Weights of a small transformer language model: width 192.
MLP neurons of a small language model. Each row is named by its layer, matrix (down: output weights) and neuron, and shows model dimensions 0-95. Each number is 200 + 30 x the weight over its row's rms, rounded and kept within 0 to 999.
After each neuron's rows, "fires before" lists the tokens most often just after its 100 highest values on Wikipedia text that the model never trained on.

L4.down60,232,246,185,177,180,184,199,207,118,192,175,222,180,208,207,159,189,175,221,167,170,167,203,221,187,256,203,185,181,154,221,186,170,253,226,191,200,201,197,175,192,217,228,210,224,244,144,189,204,189,231,204,169,186,154,197,191,178,246,162,242,177,225,200,198,222,278,227,186,232,233,189,121,200,183,162,107,216,182,205,225,171,197,238,257,191,237,239,224,183,193,209,195,182,180,218
fires before: "=", "S", "P", "G", "-"

L4.down194,190,222,212,131,171,213,182,118,128,182,184,225,223,161,255,218,197,154,252,210,225,206,184,209,132,204,156,206,194,249,215,224,195,235,197,187,168,234,206,189,193,210,183,183,200,207,216,215,198,218,219,227,199,217,181,220,224,212,240,147,209,197,226,230,187,260,219,235,243,163,245,228,148,165,199,198,200,145,209,210,181,174,187,175,235,189,208,224,224,171,209,184,193,172,192,216
fires before: "\n", "\n\n", "E", "L", "O"

L8.down500,204,194,149,187,186,186,223,171,185,213,210,202,229,134,256,199,204,220,226,240,188,141,160,175,152,208,246,177,195,178,226,175,215,264,210,210,221,221,170,246,229,192,173,201,193,228,185,213,217,234,156,152,178,194,183,154,237,179,186,199,205,186,198,202,239,223,203,189,152,178,227,231,171,154,183,176,176,193,208,163,228,107,266,202,176,232,211,164,163,190,225,162,199,218,214,213
fires before: "1", "2"

L2.down3,152,164,236,195,203,175,190,204,188,201,246,206,186,113,195,177,213,184,234,184,180,209,208,154,171,169,174,182,176,198,158,254,210,214,212,188,89,190,214,165,184,145,181,246,246,191,186,193,152,218,231,201,158,174,248,194,201,214,208,230,219,204,167,161,177,183,199,193,233,216,191,220,187,203,161,228,236,211,236,162,195,174,184,235,210,251,263,228,172,211,194,148,187,204,188,212
fires before: "0", "2", "1", "7", "11"

L14.down177,226,213,198,225,205,176,238,160,195,214,178,222,174,217,232,190,201,211,188,241,189,186,192,205,254,167,187,218,206,188,213,214,208,250,172,147,114,176,167,247,247,209,200,213,167,166,181,220,240,192,216,188,207,150,183,199,227,239,243,223,179,218,221,214,236,241,215,186,237,250,193,241,186,180,127,215,174,266,216,137,155,248,199,227,239,186,179,186,191,186,201,203,169,168,162,208
fires before: "\n", " and", ".", ",", " who"

L7.down59,177,189,215,260,185,178,264,206,242,210,204,185,190,250,227,207,163,147,189,153,240,276,189,174,161,173,202,218,186,223,200,224,267,264,198,181,164,220,207,180,225,180,141,215,258,191,183,173,166,172,221,228,157,198,226,218,187,166,222,238,207,135,205,172,166,243,218,229,182,212,189,183,191,209,151,212,206,151,205,167,171,204,271,156,229,189,152,161,211,188,206,193,183,227,181,174
fires before: "\n", "| ", "\n\n", "|", "|  |"

L4.down709,164,150,152,160,201,239,188,182,179,198,184,207,178,200,194,206,209,258,187,186,235,173,192,96,200,202,197,175,210,214,201,185,198,206,196,174,136,244,195,230,187,244,200,203,238,220,176,220,177,231,186,234,162,189,169,217,156,220,212,180,223,211,187,119,103,194,180,175,254,174,219,142,212,234,212,201,154,196,230,144,139,196,219,174,177,186,136,245,248,165,200,216,189,228,183,233
fires before: "\n", "\n\n", " the", "t"

L7.down659,169,185,211,180,142,211,216,197,168,205,210,195,160,238,216,213,188,259,255,211,243,247,181,178,232,193,176,264,154,236,204,198,224,190,220,203,229,211,214,185,192,193,169,204,192,196,229,204,198,223,169,172,211,210,221,157,201,173,245,223,250,228,198,231,211,156,139,155,208,211,156,267,161,208,142,221,155,130,190,190,212,155,195,191,210,234,202,222,153,130,179,175,188,175,204,182
fires before: "|  |", "| Total", "-", "|", "| M"

L8.down306,131,208,186,208,154,180,232,172,180,193,183,158,213,177,186,196,171,162,172,163,211,193,224,202,178,140,181,172,163,223,128,258,244,217,224,162,227,220,196,232,235,259,174,229,218,219,193,152,175,192,238,136,156,225,220,208,226,222,202,183,149,166,217,150,156,200,187,244,197,201,232,210,233,183,183,189,213,182,257,171,176,200,187,196,216,198,205,133,179,148,229,181,195,167,192,168
fires before: "\n", "\n\n"

L3.down593,182,159,198,232,165,189,240,245,182,182,220,181,123,201,256,152,198,185,208,177,232,210,213,201,175,192,172,193,197,204,230,208,221,182,212,212,213,162,222,223,248,192,141,207,220,232,208,162,178,194,175,234,202,187,208,183,204,189,180,217,163,199,199,208,220,256,198,164,213,203,139,265,143,153,192,184,184,187,156,188,289,205,166,175,183,266,238,168,222,199,150,233,222,181,193,238
fires before: "'s", " |", "ist", ",", " medal", "."

L3.down315,217,204,193,218,218,260,219,168,126,191,193,186,190,187,226,207,225,285,198,168,201,195,172,227,234,213,202,204,187,179,267,211,205,198,201,150,84,186,231,208,186,226,293,239,202,189,203,185,245,223,188,200,152,222,200,188,191,212,266,212,167,202,164,176,196,218,185,211,179,228,241,204,207,244,193,154,183,174,190,232,215,180,163,235,196,166,216,216,181,167,256,200,161,181,235,228
fires before: "===", "=", "==", "|"

L2.down172,157,217,248,194,231,150,207,220,224,174,214,175,196,194,249,212,174,184,215,152,147,176,179,183,154,190,170,201,185,151,169,207,217,239,259,210,103,186,197,163,222,168,159,192,187,167,203,186,176,266,187,174,187,197,208,194,175,179,173,168,185,180,132,204,225,152,184,184,228,239,179,230,221,233,214,195,173,224,215,184,233,148,191,195,169,192,267,153,207,217,231,195,174,239,179,198
fires before: "| ", "|"

L14.down322,195,198,238,205,147,237,222,204,203,246,248,166,209,195,180,193,206,187,210,222,173,203,192,173,202,204,197,199,218,225,219,200,192,211,225,210,58,223,197,184,186,206,172,176,224,272,204,177,182,189,169,187,178,179,217,176,242,185,207,209,190,227,203,230,178,265,226,192,184,235,199,220,204,192,233,194,203,254,244,153,215,175,224,140,243,184,270,183,227,191,190,176,205,231,252,179
fires before: "\n", "\n\n", " L"

L11.down546,200,204,179,200,204,224,174,190,196,250,192,213,193,175,209,178,185,167,170,202,200,201,212,201,187,210,208,183,219,167,204,213,246,183,197,221,0,196,213,219,237,238,207,194,209,216,199,169,214,189,189,180,214,208,164,184,150,182,222,187,224,183,205,205,208,237,217,193,199,185,211,190,221,211,235,200,200,211,162,198,184,186,187,237,209,207,195,191,213,188,199,168,180,216,189,168
fires before: "\n\n", "\n", " The", " She", " He", " In "

L13.down399,177,193,184,219,223,211,194,219,177,226,203,231,196,191,224,267,201,210,152,201,192,204,209,158,227,202,192,207,214,156,231,168,185,222,247,177,126,222,170,215,209,193,205,275,224,175,153,226,235,178,207,241,139,211,111,121,235,168,191,233,227,272,243,218,208,211,181,206,187,198,217,263,202,165,156,213,211,259,206,195,217,206,206,215,190,219,218,170,157,176,208,194,168,179,180,206
fires before: "\n", "\n\n", " |", "."

L8.down198,220,235,176,165,229,159,224,227,219,188,256,194,192,221,243,192,207,201,160,219,156,231,172,223,210,218,241,229,203,233,175,169,206,195,201,206,236,146,201,215,185,207,200,174,133,214,186,210,234,211,192,264,232,194,181,214,194,189,235,225,265,270,194,216,191,148,195,257,181,185,192,188,224,201,224,178,237,189,205,241,200,190,160,201,185,140,202,193,147,218,207,171,164,177,159,184
fires before: "|---|---|---|---|---|---|", "|---|---|---|", "|---|---|---|---|---|", "|", "|---|---|---|---|", "out"

L14.down48,194,210,213,154,182,233,198,195,194,258,189,187,173,170,235,195,234,226,198,187,189,209,186,174,182,173,151,154,168,218,233,202,262,210,199,226,111,168,189,182,327,181,223,201,200,229,212,199,234,208,179,191,174,204,170,155,186,199,195,190,224,143,178,209,196,303,195,225,206,183,201,186,186,209,223,186,205,137,239,182,224,139,198,218,182,219,219,203,166,220,205,182,188,194,205,192
fires before: "\n\n", "\n", " The", " He"

L8.down235,186,201,217,244,170,199,268,117,211,175,193,174,190,269,260,224,176,207,182,146,247,265,218,206,201,168,170,180,157,197,267,182,194,164,204,171,242,200,182,176,184,183,255,220,205,208,235,204,215,202,237,182,204,174,188,146,176,219,206,216,227,172,159,149,186,186,192,255,198,175,277,221,205,196,168,219,208,143,219,189,184,200,203,243,173,194,218,173,190,188,210,186,185,157,178,193
fires before: " | ", " |", "th", "; ", " | ."

L11.down471,249,183,232,192,187,192,212,242,164,210,215,187,202,175,146,207,256,165,221,185,196,161,211,146,161,173,137,200,171,202,240,182,272,190,170,228,237,148,194,204,232,226,196,246,233,206,183,200,203,232,201,149,193,170,221,191,149,137,223,216,198,199,156,189,149,278,212,170,188,210,211,148,226,187,235,187,228,229,203,194,224,142,178,224,264,217,204,203,196,217,212,218,219,232,203,224
fires before: "%", ") | ", " (", "% |", " |", " | "

L7.down39,146,223,182,236,199,208,199,218,130,203,179,217,165,218,207,192,128,203,199,201,221,138,176,239,221,214,192,245,187,199,202,162,205,160,212,208,224,211,240,199,184,203,150,188,176,189,215,213,180,189,161,174,180,221,131,167,171,246,158,207,220,188,218,221,196,215,222,160,207,210,179,219,196,217,187,214,170,165,191,225,176,163,189,169,122,235,210,178,195,173,183,208,195,129,208,275
fires before: " the", " they", " he", " it", " he was", " she"

L8.down694,224,206,193,226,200,208,218,188,211,206,265,198,149,153,196,256,205,227,217,173,228,166,218,226,179,206,148,208,207,241,191,209,257,215,144,198,226,203,186,187,230,188,178,226,164,208,176,151,193,214,196,178,190,185,198,163,197,176,245,204,198,187,195,197,229,256,216,159,221,167,165,192,212,180,193,221,192,214,215,136,158,196,220,254,192,215,247,199,210,92,135,213,214,156,210,209
fires before: ".", ",", "\n\n", " | ", " (", " and"

L4.down45,176,176,155,150,215,224,237,176,168,222,230,219,160,241,205,222,164,181,247,190,238,207,205,193,154,221,212,212,233,232,221,197,180,219,199,159,137,216,159,211,199,196,198,249,236,198,203,211,215,211,217,198,164,176,174,192,199,228,226,202,168,187,146,180,191,122,165,234,165,228,123,209,192,225,134,191,169,201,212,184,242,213,181,230,190,133,172,191,227,146,269,187,200,146,220,172
fires before: "-", "| ", "|", " ", "- ", "|  |"

L3.down141,142,209,176,228,178,232,159,188,199,202,165,213,168,171,196,227,180,199,192,126,203,190,251,191,247,201,158,166,220,188,247,266,236,219,220,179,144,177,220,135,207,201,187,226,202,199,180,192,167,196,216,255,202,207,175,146,237,170,202,226,207,160,202,225,184,167,154,128,202,152,148,232,212,208,194,208,252,206,200,218,221,172,203,199,245,267,163,216,259,190,125,219,184,163,186,207
fires before: "\n\n", "\n", " M", " K", " Port"

L14.down590,177,153,142,197,211,241,217,217,190,220,158,158,212,184,221,177,161,201,239,197,204,159,200,217,209,175,198,211,230,182,182,184,240,175,202,207,220,187,204,199,213,244,196,229,223,161,227,186,249,165,219,209,233,158,206,201,237,217,194,257,138,206,156,189,179,276,167,211,207,166,189,138,245,214,242,181,243,196,195,194,189,174,243,244,190,200,203,250,210,199,206,185,183,206,218,211
fires before: "1", "4", "9", "5", "3", "2"

L10.down51,188,236,151,202,178,210,233,230,189,211,251,210,200,220,202,217,200,267,250,213,245,239,196,203,189,233,189,152,157,187,152,223,227,166,202,217,274,170,154,234,241,187,139,181,244,208,197,184,202,185,155,199,198,221,180,198,203,206,212,202,183,213,212,204,197,244,152,201,222,199,182,196,203,214,209,195,223,206,189,176,216,214,195,186,198,191,207,187,195,247,129,210,231,222,200,162
fires before: " | ", " |", ".", ",", "; "

L10.down175,215,178,187,200,224,237,174,193,206,206,238,149,145,210,223,156,179,169,186,204,176,179,202,179,224,184,246,190,203,184,192,182,205,235,216,254,181,240,226,216,264,169,219,231,160,139,243,254,243,212,209,212,203,205,254,172,173,221,234,191,215,219,236,191,204,172,178,190,162,221,138,153,214,206,236,203,251,177,183,235,181,218,252,201,172,164,160,235,145,204,202,193,220,237,183,202
fires before: "|  |", "|---|---|---|", "\n", "|---|---|---|---|---|---|", "|---|---|---|---|---|"

L3.down241,151,181,225,207,144,238,227,204,208,190,228,182,212,212,193,174,171,182,290,221,198,246,205,201,188,182,185,248,195,233,210,194,204,216,225,201,103,208,151,207,177,177,117,234,256,158,220,206,171,244,223,199,203,167,236,141,149,200,227,167,191,190,192,141,200,166,136,189,253,207,172,244,208,201,186,190,148,187,200,207,206,206,207,205,196,209,181,220,215,177,229,183,210,161,250,148
fires before: "-", "|  |", "|", "| ", "- "

L13.down137,242,197,222,204,223,200,217,227,181,189,193,216,218,234,229,190,205,179,170,164,223,188,217,172,220,195,186,201,197,222,210,247,169,192,159,98,156,220,203,158,201,214,246,206,185,217,162,212,219,195,235,208,155,214,183,160,274,196,199,208,198,252,233,185,254,188,193,155,205,209,232,246,142,139,182,234,204,207,263,152,195,215,196,208,218,176,223,175,182,173,251,260,188,188,197,171
fires before: ".", ",", " at the", " by", ", and", " and"

L13.down389,207,227,190,162,163,205,204,165,214,174,273,211,179,216,169,197,181,238,224,239,211,260,184,209,196,184,190,203,133,202,193,210,180,210,191,182,93,134,143,214,247,184,189,150,204,223,213,263,233,165,177,183,235,216,256,173,220,126,241,195,236,168,177,246,185,189,170,172,207,191,220,218,170,193,227,222,210,241,203,198,234,219,214,215,225,247,184,213,176,199,173,248,197,232,185,215
fires before: "–", ":", ": An"

L11.down230,148,199,191,278,172,161,138,193,192,160,215,190,199,197,188,207,241,178,164,250,241,219,207,198,234,201,203,114,216,228,193,203,226,210,261,181,153,200,194,170,233,213,173,190,201,235,243,214,232,198,160,111,161,209,212,198,205,226,212,239,240,232,188,225,275,156,183,176,178,156,187,230,162,193,213,212,190,172,206,183,225,231,166,144,205,247,196,158,146,177,201,178,211,236,203,175
fires before: "|  |", "| ", "|", "| Total"

L8.down736,195,233,238,223,224,245,229,197,134,226,177,201,155,191,207,212,244,201,204,183,281,200,200,172,259,193,171,190,217,180,236,166,195,249,183,187,207,206,196,156,163,224,162,208,190,172,195,197,193,200,193,192,135,233,155,209,215,193,231,194,191,187,190,213,213,134,189,192,170,209,124,208,177,233,147,175,169,180,201,269,263,233,189,205,221,197,209,171,161,204,170,188,216,230,195,251
fires before: "\n\n", " American", " Japanese"

L2.down497,231,168,189,205,203,186,253,219,198,221,246,193,154,243,220,237,150,170,217,227,195,145,224,200,233,285,190,175,212,233,154,218,178,234,214,163,227,236,189,205,172,237,246,176,210,245,176,228,145,207,188,176,196,166,156,220,189,204,201,212,203,291,209,181,178,185,227,279,214,179,216,187,206,149,206,185,189,210,204,192,167,179,215,167,229,173,196,192,253,205,191,280,181,158,150,217
fires before: "\n", "\n\n", " App", " Go"

L4.down325,209,212,175,231,225,174,211,180,211,186,194,190,181,200,289,201,187,190,160,195,137,202,181,175,167,220,203,149,186,202,170,191,252,228,241,192,176,175,186,210,224,175,178,149,155,188,204,234,239,175,198,167,159,188,162,195,245,154,198,217,193,159,216,204,154,238,213,247,190,211,184,254,200,203,205,173,206,257,218,187,249,178,202,150,144,223,207,130,207,184,280,208,222,236,183,212
fires before: "8", "9", "6", "2", "5", "1"

L13.down410,213,190,243,156,197,211,174,206,206,222,186,192,218,223,263,211,231,190,177,235,220,249,214,220,232,171,144,176,167,190,267,171,227,172,173,279,110,138,176,158,228,215,235,186,198,256,201,194,225,156,193,197,152,198,172,201,225,170,241,223,257,137,189,208,273,272,232,193,247,191,146,237,195,197,154,168,174,196,192,205,166,181,158,240,183,252,212,203,206,144,190,154,179,249,157,194
fires before: "\n\n", " The", " She", " He", "\n"

L5.down432,166,156,173,196,196,177,230,152,156,207,213,214,147,218,217,214,174,147,216,224,217,195,206,263,193,193,202,173,208,206,208,203,218,131,260,185,248,202,209,212,241,205,219,175,194,177,223,192,170,174,193,184,203,140,167,225,169,202,146,206,210,211,231,232,208,199,185,216,182,214,197,232,227,161,177,239,206,164,194,184,188,214,165,202,227,265,164,215,301,216,189,151,189,246,191,236
fires before: "ps", "on", "por", "res", "rid", "re"

L2.down687,180,225,192,205,181,219,208,190,198,226,202,188,226,171,170,198,257,162,222,219,147,183,192,233,262,226,194,188,158,231,214,219,211,189,165,226,38,192,187,169,135,243,189,178,192,189,217,215,218,199,187,215,209,214,196,183,240,236,227,196,165,190,225,213,162,205,257,247,217,232,164,214,167,233,165,179,173,223,216,205,152,226,194,201,217,228,213,224,197,259,147,192,250,170,185,229
fires before: "1", "2"

L10.down152,229,237,174,235,153,175,172,185,203,186,227,181,202,219,173,160,177,188,189,203,189,242,160,161,156,193,218,245,185,198,138,234,182,210,194,222,134,156,196,196,185,201,163,117,242,208,186,150,213,162,240,152,179,219,202,212,203,203,147,204,248,193,229,213,204,190,230,161,211,213,180,218,194,214,213,210,233,220,220,232,201,184,208,168,192,263,185,165,207,247,175,224,214,204,164,238
fires before: ",", "2", " | ", "1", "–"

L3.down677,194,167,234,202,185,186,196,235,148,217,191,168,200,244,190,167,158,205,200,213,225,210,193,164,172,163,129,179,198,201,238,246,222,213,201,220,127,135,209,211,191,218,219,189,150,247,240,202,209,182,202,158,206,177,227,268,122,210,234,182,169,217,176,218,198,179,170,201,151,272,194,183,217,160,221,187,221,254,213,179,191,254,135,230,184,183,205,178,196,176,212,203,199,250,203,199
fires before: " | ", "; ", "–", ".", " |"

L4.down757,213,224,200,198,184,195,183,203,79,178,177,233,184,202,188,158,207,207,210,170,176,182,220,222,202,267,198,197,180,185,218,191,185,253,199,176,176,206,206,184,193,237,242,215,201,216,152,168,225,198,230,198,187,170,163,215,210,158,276,188,224,207,218,197,207,225,248,221,214,232,217,198,127,208,192,160,114,199,171,204,227,171,191,246,233,180,233,261,213,186,180,192,175,193,191,234
fires before: "=", "==", "S", "P", "G", "==T"

L3.down371,218,257,221,215,202,247,178,213,161,218,260,179,188,173,170,171,196,266,240,171,195,187,201,154,246,137,198,169,218,207,204,158,210,199,154,146,123,206,212,191,228,207,201,190,209,196,102,160,198,177,189,198,184,199,203,234,186,202,208,156,122,161,227,230,210,190,161,204,162,219,122,212,154,253,231,164,206,237,226,186,248,192,185,217,235,242,218,181,240,199,185,211,251,208,219,208
fires before: "\n\n", " American", "\n"

L14.down31,166,227,178,193,162,233,212,187,161,208,232,171,189,119,214,172,181,218,212,212,149,224,201,172,191,251,157,197,187,238,196,197,197,198,224,259,114,181,219,204,177,161,199,190,190,207,211,249,213,222,186,192,144,210,186,228,199,172,238,220,176,199,180,188,209,238,213,214,232,155,172,158,173,207,186,210,176,224,170,176,207,221,179,224,178,183,227,220,217,188,224,201,236,170,244,213
fires before: "1", "2"

L3.down629,151,230,195,148,162,266,174,204,139,213,217,227,187,216,166,202,198,166,203,194,249,187,205,187,170,221,229,222,221,209,198,202,211,202,182,168,74,204,214,225,187,217,220,195,254,219,154,180,194,227,179,220,219,199,168,241,163,203,253,154,263,174,213,219,220,190,191,204,189,195,183,162,192,210,216,176,201,179,214,151,183,98,211,219,244,209,247,207,226,186,162,172,141,195,181,216
fires before: "\n", "\n\n", " B"

L8.down421,220,229,198,197,145,208,190,237,173,193,176,188,161,199,171,239,207,200,128,207,264,194,244,198,229,190,147,240,213,230,181,224,210,258,190,180,160,226,110,99,137,233,199,191,225,190,156,236,216,193,158,179,164,214,208,203,189,190,227,143,240,220,209,209,180,196,194,245,211,179,132,209,236,156,242,218,189,210,232,211,174,234,173,208,223,231,192,207,183,166,216,226,197,188,206,216
fires before: "\n", "\n\n", " is an"

L14.down24,253,176,234,181,246,216,192,254,220,210,213,214,190,190,202,129,177,214,170,232,185,143,197,154,204,254,198,231,170,201,249,194,232,195,203,179,108,223,188,169,172,225,223,171,191,211,197,185,239,187,235,195,182,151,221,134,171,182,207,190,216,174,216,215,185,297,220,184,172,255,217,247,156,175,204,217,212,219,248,186,185,198,208,217,239,147,202,186,181,226,211,184,151,206,260,198
fires before: " |", ".", ", ", ",", "\n", " and"

L2.down735,134,181,233,183,170,228,215,147,154,215,176,228,112,196,230,273,193,245,224,177,209,193,227,149,203,216,191,198,202,217,251,177,213,233,192,160,76,213,195,236,241,241,195,234,226,210,161,221,219,211,200,208,179,160,143,200,160,205,216,176,221,222,183,194,190,198,139,217,212,230,177,151,237,178,217,146,202,189,233,187,206,172,216,209,250,203,195,213,235,174,181,216,212,211,185,214
fires before: "\n", "\n\n"

L13.down493,134,170,201,252,181,187,177,186,198,196,247,206,204,176,197,237,203,245,182,261,206,221,208,209,171,245,217,156,172,182,149,213,191,196,214,202,157,176,252,218,140,144,236,167,191,180,179,250,203,178,220,224,156,228,213,229,264,187,156,173,148,156,229,214,187,230,207,177,228,139,163,189,186,186,179,222,197,242,237,201,215,175,192,143,212,287,208,187,197,192,235,160,248,217,254,154
fires before: "0", "1", "\n", "2"

L7.down251,210,163,215,241,211,196,213,186,181,185,210,177,209,174,240,205,176,210,179,234,209,177,146,170,134,194,249,117,158,159,204,171,186,272,220,195,318,182,196,206,181,221,232,204,194,207,160,221,230,218,169,171,141,187,177,212,251,210,215,192,206,183,179,195,163,188,256,267,228,209,237,240,167,197,181,192,179,155,211,197,209,148,194,174,213,199,219,200,161,195,181,139,196,209,213,180
fires before: "0", "4", "7", "2", "1", "5"

L2.down166,192,243,154,150,171,212,235,186,126,180,209,223,203,190,199,168,207,245,191,173,204,211,214,180,200,234,212,199,173,161,221,214,212,219,189,210,133,227,178,180,205,256,222,240,212,246,162,202,259,187,232,183,177,209,173,214,182,184,266,183,220,186,236,199,210,241,226,229,174,225,201,150,152,201,153,165,136,221,167,206,181,162,187,193,207,164,211,272,224,185,214,172,234,207,172,193
fires before: "=", "==", "S", "P", "In"

L2.down483,150,171,161,216,195,228,185,152,154,211,151,191,182,187,233,183,215,218,206,224,195,132,179,167,252,182,206,193,235,195,167,166,205,211,152,209,203,249,240,228,199,231,200,269,187,200,224,214,229,222,123,199,229,154,180,230,187,193,183,232,187,210,197,224,200,207,158,240,190,205,231,180,147,211,150,144,191,207,180,199,224,202,201,218,167,173,236,205,228,239,192,186,260,267,246,198
fires before: "1", "2", "20", "17", "gy"

L14.down118,254,178,238,208,257,196,189,242,197,239,196,209,254,261,171,210,207,218,197,219,182,189,193,208,215,240,184,215,175,220,238,201,210,156,181,173,112,223,183,281,207,195,187,200,205,182,138,176,238,203,172,195,215,219,149,194,160,239,182,221,231,233,147,148,226,179,199,206,215,203,230,231,173,197,205,187,233,203,197,143,207,265,234,217,204,135,200,151,174,159,195,208,159,268,194,178
fires before: "\n", "\n\n"

L3.down82,179,188,175,175,133,202,252,157,161,185,200,217,175,214,234,220,194,219,244,234,212,181,207,164,172,232,179,197,181,212,185,194,153,196,213,167,167,224,214,242,262,225,203,214,219,203,189,224,180,206,200,192,175,148,142,220,165,177,227,200,243,235,240,219,189,213,202,269,270,207,212,192,202,193,168,191,186,172,239,190,213,165,258,171,226,218,190,224,190,150,175,228,252,192,151,257
fires before: "\n", "\n\n", "L"

L3.down696,195,166,187,244,217,182,230,150,164,170,211,163,166,203,230,237,160,145,218,222,198,170,242,214,187,210,98,233,140,215,211,176,234,172,213,234,209,219,178,187,163,206,217,229,182,235,222,156,196,229,237,184,249,163,224,192,175,156,218,249,184,224,196,222,138,222,190,202,185,169,164,221,252,220,140,186,201,225,169,154,217,231,242,205,209,231,230,193,208,252,146,192,183,154,173,207
fires before: " | ", "–", " |", "-", "; ", " | —"

L3.down716,182,228,172,201,219,204,186,194,121,168,238,200,232,200,169,154,232,172,217,209,184,185,200,228,248,166,233,178,230,162,218,202,196,173,187,223,120,169,183,183,201,215,256,193,221,225,178,210,235,187,203,167,159,182,186,244,209,178,235,201,238,180,235,205,193,242,239,204,198,237,202,165,122,218,197,145,151,204,196,201,169,194,216,198,198,207,231,254,237,183,202,228,215,212,159,182
fires before: "=", "===", "==", "S", "G", "|"

L8.down228,202,238,264,198,176,227,236,201,171,178,165,209,167,201,166,223,185,191,195,162,235,244,176,176,203,190,218,243,161,207,183,184,229,212,198,151,210,246,165,208,201,234,179,202,275,204,198,203,151,229,172,195,230,172,197,204,203,241,214,206,218,176,205,212,176,166,219,145,158,138,185,203,242,203,225,158,204,178,206,198,218,257,230,140,186,179,219,225,165,157,222,249,173,130,231,275
fires before: "\n", "\n\n", " ==", "==", "n", "erson"

L7.down238,213,211,253,180,195,174,197,207,191,190,225,177,201,202,213,244,186,188,210,208,207,255,195,200,205,173,191,213,233,203,190,261,196,145,167,156,129,188,190,190,211,214,176,162,176,197,190,168,205,184,201,158,155,234,238,211,196,178,219,222,159,223,221,218,218,162,226,193,235,182,206,151,229,157,226,193,243,207,281,172,192,153,188,202,141,263,236,139,196,132,259,201,182,211,192,168
fires before: "\n", "% | ", "1", "9", "\n\n"

L3.down143,197,220,194,230,143,194,244,170,123,139,177,203,185,199,168,217,157,155,239,179,219,160,209,193,211,196,188,219,205,220,227,191,204,177,229,200,152,196,224,211,171,218,176,141,254,179,206,187,165,214,189,183,169,209,167,201,191,214,178,274,231,194,214,233,159,232,222,193,208,184,157,215,163,222,150,185,218,195,198,161,189,177,190,251,217,231,211,129,241,130,175,200,204,178,218,232
fires before: " he", " the", " they", " he was", " she", " it"

L7.down250,170,198,166,119,202,198,181,261,173,224,183,232,235,237,234,210,218,220,161,155,163,216,181,222,184,205,233,106,179,188,196,243,243,217,244,170,212,179,187,214,176,164,227,142,177,236,188,242,224,180,157,206,171,197,158,201,231,209,111,215,177,153,213,184,164,140,186,224,180,201,220,230,232,193,209,183,203,208,201,204,206,187,162,202,215,214,190,212,266,192,179,191,219,239,237,188
fires before: "\n", "\n\n"

L2.down502,171,190,193,177,118,233,258,183,175,216,227,183,174,213,214,192,183,220,279,225,208,285,175,175,170,191,229,203,139,259,221,217,199,204,184,199,87,217,185,187,189,221,187,218,236,166,195,265,201,245,205,186,138,202,220,182,157,213,248,224,188,181,221,191,225,198,171,192,179,195,182,232,191,204,189,176,168,207,195,218,211,134,170,155,178,189,169,221,196,151,246,152,208,150,234,165
fires before: "-", "- ", "=", " as the", "- K"

L8.down343,160,169,219,260,186,182,173,229,235,215,180,166,201,165,185,213,171,209,195,150,194,197,165,187,222,176,173,215,160,181,171,245,240,194,231,207,182,169,227,164,207,173,144,151,190,222,235,223,210,208,208,157,216,197,267,224,162,167,260,224,176,234,195,199,256,200,179,179,205,237,110,201,207,184,150,261,245,190,215,159,203,226,185,201,224,231,223,228,204,99,209,111,230,205,162,202
fires before: "| ", "|", "| Total", "| A", "|  |", "|---|---|---|---|---|---|"